Weights of a small GPT-style language model, trained from scratch on English Wikipedia.
Size: 15 layers, width 256, 8 heads of 32, MLP 1024 tanh GELU, vocabulary 16384.
Training: a variant of Adam for these matrices, 542M tokens, 8275 steps.
MLP neurons of a small language model. Each row is named by its layer, matrix (up: input weights; down: output weights) and neuron, and shows model dimensions 128-223. Each number is 500 + 25 x the weight over its row's rms, rounded and kept within 0 to 999. Numbers have three digits each.
Before each neuron's rows, "fires in" lists the words (lower case) most often at its 100 highest values on Wikipedia text that the model never trained on.

fires in: "to", "will", "not", "and", "would"
L11.up606:513511499513525474505477584517476527529512471422487490435510492513510498504500466498512519497495456503500443498495530496483518526520555504522491526462542488489463508494571491438480513473484486500504493469476502494506489500485484465520524487544513492465495459542536501477544500530479495489
L11.down606:516520488484490501507524475437509560525518553477495519507494511537508466496523482479523495492493504527499488465528462546472507493480477510530514495497521536491473538497527457512503543544528492496494464464532494513506460484528493518512509488502469496550495507486503576510495495479444494529

fires in: "of", "for", "the", "in", "a", "and"
L9.up205:512507524508508487531512493439505490493485511474509520496514511517517503513511486506488529489499469480545495470476532511549485480491500540544508497435527520516501509499495517465506510509516438487508527514512511509474481516485482473474462519531559458505466510481518515483541511513489497497
L9.down205:486481500505502539508497531464487496506535542532468485501506479466478511514484505560513519513518516502467489485526496550534518494503519535495469548491544493514519461463512497517524500532493468528524510485509537468474506503480487517534485471517488571470514503503486497516472492497513444521

fires in: "while", "of", "before", "after", "began"
L8.up586:497524521496498509498563530520526516494499496473466479521515466493501490501481525503508525462513518493526500537474503504499441484500524483520525476492529526480514490542564470488504526501498447497446509520477504477503475468485507535489501503465526458522504483483485509519533502529505496496
L8.down586:478491522461514483537523484508465462516476513495503498522515547534507472513482477504516513459503463493489455502484496481492442534467545517516485476529499481519497475495543501486488530522467487462502506510503521495520485561499512532491474507471467486494494475462459519511481520523539515510

fires in: "of", "to", "for", "about"
L12.up923:512466531547506483503530521504459512472512528449485476504500476476543527481507552511486492535498493474476495535469493528544493517465471471516501498447526518503506487498448532490516519507458489486460512484504514490530463484499490477494492515511507465516524497480525512484514544503487438503
L12.down923:470530523467496490473522483464511501505486496461482507473504537463500463504492471494490543518494497492521540510480485469520499452505514501538512503487569527531494492471510499501499498520521537483495515519518453513506458517482471489515503525498512512465511526493486522483558508555485497544

fires in: "after", "to", "before", "in", "of"
L9.up851:470523516493550511514519478505460510522485545488521518547506484502521480516490488491519482518478533484456476513448474508514456473505504529512523446476515540504506508487510503501479514500467448440491522517530516479494490480474498542485466540459491496529548488524536461538513546527446510482
L9.down851:490503514455518501521513506495544454509510493488509497515513510494472523476477517487443491480485497511494519474457534507489526496499544494525487455532513508548511533483506508480493475491488548507501503545477498482519500518499482526534499510488491471449491466505520539488528514541518506507

fires in: "to", "t", "might"
L8.up450:476449514475515503515502545466484529498487493473458474522556497536503505488531490494506470473513508517533480507528494516499465476463535503504497519538540510454511568529539543474488521487530473494423505504527504518480480516493489438505508482520517454484488475502497484500521531516462496495
L8.down450:530505497536500476499500503470519487488494469483474460503495514510462488475519476492500523494501446532517478483538482497504501476512522511514438499504510573520519547465506518483484520491497528562508528534487526518489449468510484477431502487552487523509484462513457495529487434494506507485

fires in: "who", "that", "they", "band", "which"
L8.up208:449516461476470491556471511458485502506544517501492468523479448521502517486515482484505489482497489493512504515520479507492504499503532492554511505483509470502491526564518476514466534535467478487529501568502482509477454490489466492519501468484493413510488483493516495531524518485436495484
L8.down208:497523493513479512503563534468511484519464508479486490451485523517481516496505504495481521489494477572484474477524487529516475482502531492521488534537493498478477567519462473505509535486523525520517497534490461495504476535510482510492470490503543457495500521489450517485540490444496517540

fires in: "of", "as", "in", "1989"
L8.up670:507492493482506519479511525501536502468501525497502509513526548493518477502476499474456522476500572461490517507485511508495477484467524500532487506512503523463497463483480553482489551490540470457490443552510505477430484470496520488513484507523509497460552515502534518481511525522479473506
L8.down670:472504506555485496473479477491474467540446461494485495460477508520490533422468511530498479472493493496494488496529491536506501495535501520496526516458541432496488503524515449507531504482481516541504490499525519562514499503495494508517514507487504474537483520520495513525483502477525517508

fires in: "the"
L9.up908:493471555505476517508527488536512474475561463535519490509499515555510469477501508496489477483476475475490504467503498524554510491501476463524488526490513464491464502559512500540458506468497498452494502492493523518477511528489513496494462479508523519491519495493531506532498540468497513467
L9.down908:502465491483531455512496495505473505483510501502498511509527498518499540485514499506514470495472443496508526458480535498530544468479478478533517491501534452545547521499517505468477494514495476508496475506508506493490548498513523474471511539476452497499489466498525520495449504471458527497

fires in: "was", "is", "being", "then", "not", "also"
L9.up442:435486523492493506485480509461528466484513505508500502482464515516517446468484499505465523501495551513496455557504495510513491495523528517514512498517475492439470505506485542517489502488485485474486493524539475492489491528475497508537510502503508526493515485498508539487495518513465459526
L9.down442:491557516492470468452488513441489433534490485435511482503469539487531544520461491502527545481501509480516506516551486534471504481485526494552488530512507488515464496488474483519492530491504527519498541497493458501518464490485488582561506521510459465437508466461531512471464495522473514521

fires in: "of", "united", "for", "national", "on"
L12.up848:433514527492525455511510488457482461489563505531508516526504500480530503480513486524484496554505512460496451476506536503540495521507510471524534484468524476461510507511508510504491495461509460527513508453477492493508488504499499447495504469466527488485507469481479460487523565558512520496
L12.down848:481537491526533529507491522467502487534464493511451482520525497476490496470504501508501499513500507544524491480510474495525523559512479530539508580470523489466506507498459492482503549553497484471495507473488493494510508510490466495484485477520503484474500512509517460494507481547552504514

fires in: "of", "despite", "to", "by"
L7.up725:500520460486492465465509546467497468521472524459480506513497469472537533506510467521503480481514553519529480497466520511540504501491474479546520478498471489518512513504516491507496527497493517508455501462486513529514575492481493523493472506525488472446500506508532509503548515555526501467
L7.down725:437519503515491483493534495483491462501513467549474504514548518524489480479521471498495475547489474515474466514472486493459504458527553512539507509529483515530517485484463521505530530472481488478510467497497528487530447475490510527506554491525522490543529462474498489506528501491494508475

fires in: "suzuki", "baseball", "damage", "racing", "soccer"
L2.up785:527451502510480493529493537480485514514500506524533499516506464516516480534495493546539512508494510473517521497499494506532467515511460522521595475523534499511518489466541492484487496482481486453472494514494556465469481509496472514459501514478543482488474481511532488522489478482477528542
L2.down785:502506493490476521487515502473523484463468516481488504508476517501467490518501474498482506492505514491496508497483518513510511503503513494577475492458517507538522480493500503503472479514511488521514491485499524500501518482515499496502472493485493482476536498518474504494469494484493480500

fires in: "is", "as", "was", "becoming", "had"
L12.up77:450486503500511504465511496471527505508502476491547492530505511472484472512510509542517516502521548476499492507525542494539455460513512502532530471479459464496500467505455491471485554442519483480438511506476497467526549547502487545552513507475518416479529516480581525499538512518494485506
L12.down77:481506502526471488484512497487520484512510478506473510498521518528518552531507485517483491490512503507503507509501522484474502510526525500572504494519455487496465500486458488523468482549509527457483532525471499513501520524455534554519500534491506460454531480471528500531474516520467500472

fires in: "to", "by", "him", "not"
L9.up211:518501513510516473503482480504476520527471477497513505486542497502554530509542482512528475503520556498473488505471492493518453509518530481527489474495528498436491484493503510485500523504476504522448488439493562493515516468498520494524478488493485471510494534518529506518550510572473520499
L9.down211:469512487529448503509513470506489515487511505574534528478499541495504525508470518456492478473516517506518479511477471499478488488446531497508511486543566474487494549488526479467466490509495481454518491532515522503509490462526490485519535475478477496519477499490483520450544495506493484465

fires in: "s", "his", "your", "her", "their"
L9.up553:497507464527488507507485450488542471506502480499510506502518477485557530469536513517521501492496483526499469516487504503507535507496515487566538512514548516436503492456512519461510536479490506521463504484479515498482499520512523473437491468461580480463538477538497538496554506487461514490
L9.down553:467477500518502495487475498508523541539511533459526481481521490497508522472471454532508476468484511500477534485467504485463495498516515492510474504522519495485528516520507468501509547482493508489480515491504506497512501515511444480512466464510506532488457539496503495546510522513525490514

fires in: "his", "their", "pottery", "her", "s", "its"
L9.up221:462484462489519492520518517454494494496513469528488497522540499499501537479534507478495504447478507536501484491528494504549519486503524560526499501501496499469483479502547494476483478512560505519486524492513477501495534453477487447458458475483506477493535505536499513466543496474481523527
L9.down221:473475503511531482533478474541510531543484512506510556479530472500489505475495517464489538491513478481483492508511481482482545456521476506523531461547474517476487534450476523520516486519517540486497513485521457476533496503486498562508485497486526498481476487488526527511498516500492559515

fires in: "to", "will", "would", "i", "could", "can"
L12.up89:480472464517497451540518520479534491489557467511485536485485465548484526482494519501505469518496520478498518519517470549470460504513493492517520472496513478457468544506518467469471500477492470471500471510512541455518479479494528444490490476522530447562524471508465521480506493552490500513
L12.down89:499504531510479472482488473478534520520491499501507518481486502502534531512467452519477532517437492511488481475517515512500511491473504510505495513518552531486503500459476459472505521473513525502505506529513502471495483477529462507487489455518557461557494520472429464481503524493477485502

fires in: "the", "s", "her", "no", "and", "with"
L12.up673:474452493503511494509511481475489528474521475464459486465506471515521506477508500528494472503487518477486518493514492499535479516498464469508491440479508468483495481515515490480490511445566480514488516500522487500462530503525533484469460534507537458465519510463545479471496528551486501500
L12.down673:482519467527522465505529468508485483525512498520533519509502477509517539488500508508519531520474499508543497522512541514500506498499531501489518460528476501464532485505477516489446463487516475467501477546519490512484524523469501493498503488453514515491460478541510523466481461479560527489

fires in: "and", "but", "a", "time"
L8.up544:502503493499482473492493517500480519481523547539502503501480488488515536469496525515481483490499536513485473522511524499489502469486527506511525471495495470473500489555493508501513549482508529495444512537472481521499486474474485496497519510528495485525555493540504469527494525500471503502
L8.down544:512524520528491470505539517484492534507524483464508491549530521519502499511464485468521456489507487477482500524518482454509470498473536488526502506485487501466500535514481472523487478525502498451502498490540500525474547496497446506475525493497484489504536509541515537508504545522459490491

fires in: "as", "with", "than", "on", "to"
L9.up931:496489550514470499532522539471448458495538524457492500483501498497562500517505515530496509493501480513498494512499517499528492494476469505514513503473507512461510546518446542453481493518511496474505530484495514511497519479500498486480454532493479484504534477509540487475563528541482484428
L9.down931:518505503492501543504484476466526495500460482509518515495487469514503489478503485453454512543498482494479498468500474468486487484542495550555492502530504517514497498469442503547474526462522526516506514460516509499519505505475464529523515487487492457420494509470485461488494497525490478528

fires in: "as", "to", "on", "for", "and", "would"
L7.up541:504514494456493512533535548446492509484508504488507513503499473556528485497526500507490507462488505509465449546492513481455460522473522532531490493508542479518494475516522506432519529493531462506488539502501494438478462500469518468509486494500468474514504502500493513494525498533480542502
L7.down541:489502501488521456505510524512494503500496491461544546507463497497492536481533497508506478510505481479496533459517485534476496490440470458526551472511497511448533526472506527491522504469521482522469505477495491517475518528511488507532528514524537513495520524445523494488528521472521470480

fires in: "his", "her", "took", "its", "taking"
L9.up441:484480461471502518507491518504521519507509480473483493478537478524517508510513552496493527487491542506459487529464486492532510494509488514545502486489510480539497488528498511491488538495510511462502496459515496517487521446494510448465451506518467444491520423486537507529472493509477531502
L9.down441:501490488528514499509475537479505508507511473500502532463504498527529485495486461484454493499476457475464542532508539516502485502532522526491526469459503531513490511492485517507517511502464503461447494481527485491510481491514499523516461529546495501517471529524517480526478499502521511514

fires in: "most", "of", "years"
L4.up279:504502529478492498532522488442527460471533507502499452468513509476503498496513480522478523502518478534500513506474520515532481465485501525515549452522572505501458507542471539498494519493504459492488515472529522476485505520516489457502494491520474491560545478534515505487484480532490504503
L4.down279:488493472508530535536519514456457476485485524542466483491493548495503513461506468559509521521529450494518503508518503537517511481464523524471516542496499440451464528479503463540499493505513429450536548494521478484504483513497490497529476496494472510502508493483498533455504493529489494508

fires in: "that", "what", "mother", "which", "sister", "this"
L2.up848:484497491515479524516525548496494520483474482508497512450474518508520476536527521488524483448506509483526498533491490506482528440479535529528467475501513483522496476548537523499490545528545491503533512489509505497485505525506484439532502536493490504520498500517493539525519501515465484505
L2.down848:508513521510531512475529482495502509493488498471550516527474540507487487529465482488504452464530442463533467464522468523490516544505502468528485493495489537504521509501503537521539505498493501504508533531561507454471428484489500485513536502500499512430469502533491512511522487523482457476

fires in: "of", "in", "is", "was", "the"
L8.up663:493472502537461509463503519457494467468547478477502505500490462477541495511507548508477453473479510470519517504498528504486478469488490481542522469487516506497498500507467489440512501513515496480479481530478503503457500450462509482500499537544474503484480489432518490455547475522487486476
L8.down663:534471522477541477475562502551502546527479488458471510493525530503478514498510482499478504542503507495477506511502479470533526506468484516500529482461485527487515529487474499499503465492467513440455526510477513472497494520494487481506481496472490512492547481495482486540483533500497494475

fires in: "t", "s", "to", "not", "helping", "helped"
L2.up721:487517498458484518493531521507535518508518521513512485489529465531521458489496491493488440444499499501532537524477492532497503501523528570513496509533564502459485543507529502479480494508505504546505524498512500470486510545502526466478483520527481504461503505512471516499510494505499541452
L2.down721:516506475482470508510509488508516535479476471490532497530480543539498500479511493462528497502495484529489506456501467474482493535466487521501484476501535549500530547455520518468529529475490510475457515503542520463461457524497529485505484511482486511486475494499474487513506523518503525527

fires in: "the", "of", "in", "a"
L10.up114:505492481535511464518536549474494432469518495483526515485468482516521490499481484504451497509508498479546505517462518529503491473470513479579552525500544512495527491501508499484488504497496478491501512529536524470481456525488451466490481505513515467459493482519491515493515536510475518534
L10.down114:505516506522497523505487448522456473524510487484490524499517462475496512498502478513477507522504465502503523487533471514513520517486479491526445534519475531502476499494483461515503472497495506515505544519493505496481494500493474467496516521524556544479518520498479474520549527507536467493

fires in: "to", "he", "would", "was", "do"
L9.up73:455513529490456538516496520480481491523531503512488517528517508556467502508494500481459514489508491475525454500501523503516488498539537497548537495486519505490486593508528489491503545465510481490454483533517504502553507516503419504509513476525518460507493499497543510468512465511471488514
L9.down73:475488480484469525521514491509501550515513471512511494494494494491534524500517477524514472472497515519461489548519469501489538529526476473506480509507487547456531450475562461502448483494449513448534483506509502486560439519522492453495491507519494477516521498490481480488529502495481490503

fires in: "that", "which", "who"
L9.up1005:505522486466481486459509474454521506521509522477547488525449505514511514443539490512472489471505467463504509514525513529513482516501518488528526517522493467505486469493495509512472511505529481488484488515521528520485460553467519492499523522488485478506487504505505501490505516522461473510
L9.down1005:499452502494517464491518508450509456501528490519460487496486509505521549488481502497465527495501496523536498489492483501517534491536516487494492495461491532426505539491452524465515508488506542489502507518500495498534465494523481491503481471517482469499527519466521475516478537463511538479

fires in: "to", "t"
L8.up320:519487488510481506487500497489491478505507484493475480500533473505510537458549460495524511464465511525530485495518505500475491475461513524512479459478537505466495521510525548486480504497521481485480519514522510482461466496461503466448504484521488479523524485539534522515537531519455559493
L8.down320:545522516507481489551504483449505477497524528556496506476504515501492514509497465516492492465505493510560507483500499525485500471514530502505506540480545554525469574486521512443456538509499508542531458537538466509464469475515493457483522518508513493516432501499504491521515460499486506492

fires in: "and", "the", "its"
L10.up204:516503511506460526486510514486492475517507507483531495458547448502544492469530526511467483480483509524507456525455486485534481543480501435522552492524533502496454452454508528481495510503519532480456523457517505485475486501475518523481516514462516446485520520521489470470497507503485510495
L10.down204:492501525517527462479497493490502434493502515494464468520545502490485539431443518524521457479488515520499457460471467508550502556479516488563516455518498529510535525490513460538486482537498539494492479516479493534451505490455501510517534474524459503509513527528528486485482469529492532461

fires in: "and", "or", "also"
L9.up594:440499515482478520519489525496491505506500490473491467494484488501486480477524503516502482486506515519504496504493487535497469465502534530519491453475556513506465527519540501466507536482482502497479492511519503542533439502474535506512491536482523499501541492531504502482514523531477523491
L9.down594:463544499480469501517477498466482473512504524506510505447506526531492525502498477473500505461514476487518496491477516489472516511534524502534518485499534473496493519494543535516517495507488570532523498530504482478475517497507515516513486515476460483447493491516509470455477522498476491500

fires in: "began", "to", "started", "of", "him"
L9.up597:527471508467503549499505487477504533505486544478456486498537485506478497531450500522534532456502537519515474531467477493522463499501535478508521483511488486521523484522518503482503534513491459503480487474507534505526474461490532490510482481494485512529517479529470457485553507509519505508
L9.down597:511498506479530510492505515524515506493500490528473487531513469534465510517486485500491491508485478519532500478483535472438495510522532527492502470465476512529480508435514517486472524508487495526525503520458526472522537487509522496498469448496495527517503448563484511468530460491532487526

fires in: "the", "s"
L9.up991:514498538490495501530496526492512494484508490517530496517457517512535496532450520498513517472527508457523464504499534506486506464500505515536466506489517471500493488498465502486509531483488502477492520521455526497522530507493493464490460495488518431477517440514470520484472533519483499490
L9.down991:538486493512514428517457502453539489497494498518502515516516514526466507503503487516494515538501457473557518503497507456482465514505483526490532462470467517493530514508556521487488530511504486506473494490498440490531546487478495499521476486531453506480454513486515453543490499491502510509

fires in: "of", "the", "to"
L10.up633:468467520495485473492560504469469488483524472442453452503548473495501528473504502518461503469486497485532470468528511511557496500476487517510476502508511510476500508503469527473535523493523515473439500450493527487491509464486500441503477507548499490491485524473533520440517505497488515452
L10.down633:493533540524504530520495456489453491503478514504506486495476493476477490485498515499518506510498455533521503535482460525471502449507535533509449494506523529482497523505513454437521452458500479478518462512494516519506480507520488509543498539476478513555511515484508515487518557501505493536

fires in: "to", "not", "also"
L10.up742:499514489492508495521500549502519519475464482517485470514485517522514442507515524524476485527491503520472509533512492511477454504497517464520483475495537499482481485501551501476485499513503478475495504485516548507520447474477494502481492517525543512467447530527495520484542507502457442505
L10.down742:493435511525504493531473489508449461473535499479520542500491488530510528496525468483502498489483464542511499500506512482527473522517537477493490483487494503500519503501516520497484526529527542509514461515504487443452502490531538486489522509483509495498495441520555540518460487489458504528

fires in: "i", "we", "t", "re", "s"
L8.up430:502492511508471506473452537495469518505492506461457514497463458508508547483538519561496525494492480491505484532457475508517473513469524503508524511502532505527431508533519499471501485481533496490477489480462517541455464493473478502498503501522501516528478464515479558516529530545494490491
L8.down430:496493575511496476452526499471540465442490489467492511522499445494562512535491448471517528501478550517524487526478512508494475524510521476534495511511518519488486492509508530451471507525504477536491493493537496487526486541489483520526471465477490492498481482536515509507568500493502477483

fires in: "at", "of", "by", "in", "from"
L7.up810:521489512461540519459482481467492511523477497473471501501516523501529528512465508512474542431487574492490480481508512511524493464479479537516498521483492500474499512508477469502514508506556500507506505508496532466534525518490483469539463519520517479464499491465553529509514499498487485571
L7.down810:487462477541497528479520483476524515516522482461501476516544501538481510504509488497525508502481495524534525460494460506495487503520516495504486491576540517548489517498528476476496499492484502512465494492508530497527465514515464526490533491509508476513476462509509488476518515490541508506

fires in: "to", "and", "1", "it"
L12.up716:470451503501438457489492526507514523526516464455543513443525545514534473505550516493531501525527514500519447505463487486502484509451528492518559462503562515493465489528527527481536515459487536534503523488514505532515488504476499525490494511458475489490522492489511476495499482544494506491
L12.down716:509522480505519500495499516524534458490472465512513491540495513511493483476489456555505538521523473489507492507489522504498530511540514490481481511519493493501513490496523500465483479528475512531492537484535486506519486485525496497478507473468485489475483468488484462462539497497466508483

fires in: "a", "as", "the", "elected", "her", "s"
L8.up287:520495483464506507529496523480491497448563488508506489495534473503480466462493531482493481473495515470512491538502506527494521541502508499527478469493501443471513479537525486513481477501501494496532472535509513477488515529474545477540503530491535486465492481503476501474493555492529536523
L8.down287:479501488517549510456478511549507478478490483480486498502494472533462493466489503443476479524488508494521503521503533521500465511475487556507527461511528478475517476494499515490544427505503500499446519484476473525484503520516486501499526503527489526487516505534499486448452487460533519479

fires in: "his", "in", "the", "her"
L8.up132:556484519495486478472546495453520501473461502524494496448505504496491492535525528498501518525495497464545503527486500498495513477549468481569522477507498507491513452533537487492513500529496458477525466502491488467471490449472529468494444504481510490506528472550491551490464540534476498498
L8.down132:499497514498532513486477532483505508526485517492501517533486452479497498476502431509485506515500499506533505544502518495480463449504541516506521475501526536527498499469467512496530520510509487441469518493505499466562493482511511480507451507516489550492524506483520456510457531519524486492

fires in: "most", "because", "making", "like", "make", "made"
L4.up281:529519549513468447465542487502513452499518499481503469527510452485484461460520522518508497549499489507488509508485502489488452445485492459510513532519484504464479471470521540485513468499496489475501553476505515486476477491498456523483481506495500479483535513521524521511512523471457512472
L4.down281:542481494503533508467509437479509491504453505472507527530466527520482526516502523481515499486506484452511522495533489500527504531492485506511534494524523537515508487514483475479473511493517483459485448478482541456456470481500512515489525501475537492464482483483486576497491529558466491434

fires in: "of", "comptroller"
L2.up911:519495503483521497493503500461523497466451528505537455503492507472538496482525473503458523461522531549502499490519519511511496447472474544509504484506538511484485499487526490505473536518523505511484512537497505502461426523503477467452497531541495484505499492495567508487489487493502496510
L2.down911:546492510527531538438486505501526512468493495452501518486502494481527523503483504459500543514510488478519543518479492486512497457497469491498511493478483529470434548515511512474503508534470506512467495496538519500499502516480505471493505519553491509481514542510534461499463503465480471486

fires in: "to", "must"
L11.up532:508528501495520479527497529512505529470541510506482465498532450538459555480532484473510484481506484522520467533492481516554493516505569500534514481510515538451478520524540501503490539523459501511509472479469561497533480450481487442431500497528490492500470444475496531492491517522463525475
L11.down532:516494482498489530492470536488526462449489456519494495504453492506511497529516475469540514459490451504517520490533507500511496501506498514504493507501505542537511550460501468474483551514491511525506464472517502537479452534524476526520443506528511506536491522515495520515514479527480506480

fires in: "the", "this"
L11.up596:484511486464483479515523494496504507476524509522511527460480455494524499474535527513483498531442482426491535520461517514506509490541468477530513453438537439521501460510547530497466549471537475504494472512482514512528489484484504471489483514460496471504460490524537502514466513516489493502
L11.down596:514486488510559462492475500520482515469484530497492523514507491519514536482467499487503482502493480530559446482470493460495453489490481486546487477474469496486518507484503525479483450550488509522494482510478448497496531507505485516495525516491494524504474488468500494479494485458494511516

fires in: "was", "were", "is", "are", "and"
L4.up498:463477507496466522478531537492496525508510490489465493490486500513523491473504444496483491509485475512521427479507548519473495496473518519516536473507566489537498501529520488509502489487489492506488501534493468542527476522475522506513489483474527479542547509496527519512497484487476560519
L4.down498:510493526484433486507519478511507453524575529516507518484509512565526500475544468515531535506498510472523463493516461496503490501478515519508530539501509449473483504453516496499525512485528469526481486476516448483465514545487470499543491487516496507464478495492472504509502482505467519502

fires in: "it", "they", "that", "also", "then", "he"
L12.up264:486462469496501493511502527488486512551503510513493487472457486505513506468537497520528509491504499538520472540484542494503485500493538520513494468499516507493458494552521502507506502457505477538460501538458503476472457491461487487471471510485471500495506467518569501523535493516495450499
L12.down264:486531545524497516518503548516479482503493488496529497455466515546475474495499485524517511521478482474527509437480495493490559491516514456497526496480536527489529535493520490502475517495497499532510466549519478491489530496511534522507526497531501462525472507474498536478492452455516508533

fires in: "for", "to", "with", "by", "among", "on"
L7.up317:539488503493499499510511496474465485496465495475466495502513532493473518462504487502504486497507457507492517493489523493538468459514508504531490479497551541478492480528515535447506500513511501463508519503506527464499530485473521496463464522439511509481527484501547460518521498472496497471
L7.down317:472497518499492496480480482500500522485494531489546536508497523497533538496484488484499467487514523443493490480458504511523572479504514537527495517472529463515517509502491525528470469512475477498527499501497504487490487479505525511541478470471477496524493510518478488508507441502475488483

fires in: "that", "which", "far", "who"
L11.up660:465517553482451500552523527501522551500505479522509485471490514510507501551504500472507470503457501500500506483472473527481524506490547548500495506511477483497490527538521485491493530490532446504476481539488496478492470508485423532494516532523497481503522491468467497485500500541458488504
L11.down660:515534519490504489501505498497482544510491527454454525503513513486441486486492491473513469488467543526490492488511495444499508522492478457489480531506489505504482536496532520481498496516517519473500483463540502506554451454501551474495499498500517457464517465499534533511561470494554496498

fires in: "of", "for", "after"
L2.up836:538493517502497488514555478469529485478537514496509475495512507455532502497515511491481527485497511488480522481502563515510505475511437470534444489501505522458517484476469461501517528478536514492489534492496547475460500528496485499464484518519516459475548498492509544526490543466513472554
L2.down836:490500485510567425487433466520484574518532513498491524483523517514474477471484494450515496536491518491516482480476457467505512494529558483530544483483492532554483467473487466530474492515522516491516494513491492572563533483497487475547509493492518502544471512511492488486509474473492515481

fires in: "the", "and", "training"
L9.up818:500478529464513471521478471432453528494533486533512494466529520524514499482519516473462516466497549539493440530494490494487496495523500529516481462529537488535467483524507555489491544471577495516478482490505467503489530499504483472454528512513496488515533525561549511471490549566528498499
L9.down818:514514484512521536510539515507526495484516519499483544485510509459536459478507497484518467518482485501460560509504497458495477457520484485491494523487542522507465465515514490500479454509498502471474492484561515531492499535522518509503521462500493499463511490508493516524486503497493483522

fires in: "the", "at", "as", "a", "after", "of"
L9.up8:463448510540483488483529492515488497514488533524531490489511459509514506496500501498481500490489511481523534510479538515550505488474520491531506510500531504493521475494517489501522509455496512488444482514471532488506502503507471491497497525471549467480574489509514534477519523513490504476
L9.down8:484509523549496492514495481525487486484516480525456463524513525507437518462492530524516502514517542527522483484527478509504537506492510504512453486476503501482498538483519504515467477461523492525465496546489460510433489493495442438503495487476495529536512549491531514527555488475505478505

fires in: "the", "of", "for", "and", "a"
L9.up547:480518498512471482554500502491476505509524493475490515503492498528516501460518493507489479514530519524537496501476525488521503490448489483546504462498479524534460460526483515495516510448461507485498498483534497497471511491493477489480490508532535445521495500464544515477510532517483508516
L9.down547:496508484536493508497478490516459497532525533542467494501537451487523500463482475519441507541502478538501541515493493507492527530448470507526509504512534525499530469493504479535523546440499487551489534461497507545475507498518476474481523480480525461507505519476483504511490512496504510511

fires in: "the", "a", "t"
L9.up379:507472534508503503502494509499497480489542507496530502505501510521503495478463485492462499482500496477561463499444525536523518480431479491544475520485516486502492524487532465490516495484532495492523505519559523515496457522502467480483502491501501494484503492542492498458540533456483492480
L9.down379:511515476507516452476487492554459505532520532487466546515512452501510487492517455530476530526464489499499519488512483503520520517510519507517504502530506503507542506484502478537485485470507425570543497474488490518506464535507473495484493489511545473466500499509506548547461496486535523540

fires in: "to", "of"
L9.up298:510498476538494508505537476474530490494525505459468457512518483517501518498510505473454467491498527507533501510476442520492532472496513513513508521487517485524490483525494491492519563516519493526473466533487509517462500497509469488445482537532504463534562492507564544460533503487481501452
L9.down298:520514525518487531508547501518473453534525510482521476537439506474476527521539485538519496537535483502515506475550500470529524527464467457509491496506480507466489482505514499505521468549515489495510500490498500487485494469478517534484474472482516444507551495468480489509466492535519547508

fires in: "most", "very", "like", "considered", "made", "more"
L2.up94:484508523524495555516514520512485441503554475488474532454571489494484490503491509499507506503498500475542506493495554514486509474516509498516533511491523486434487558478516524482501517470488489451489502516525493497522473537506469480489486538459498488500478525520546492510502502460487504499
L2.down94:468462546550527526524513449465515473482489496476517505520508498503524473500472466492462500491486523468483450564506512483472493518531522501505507479560471548489479463516493510523480524500533510487467477457475504472497497486502475512500515496493519506455499490488491506461512505529486471462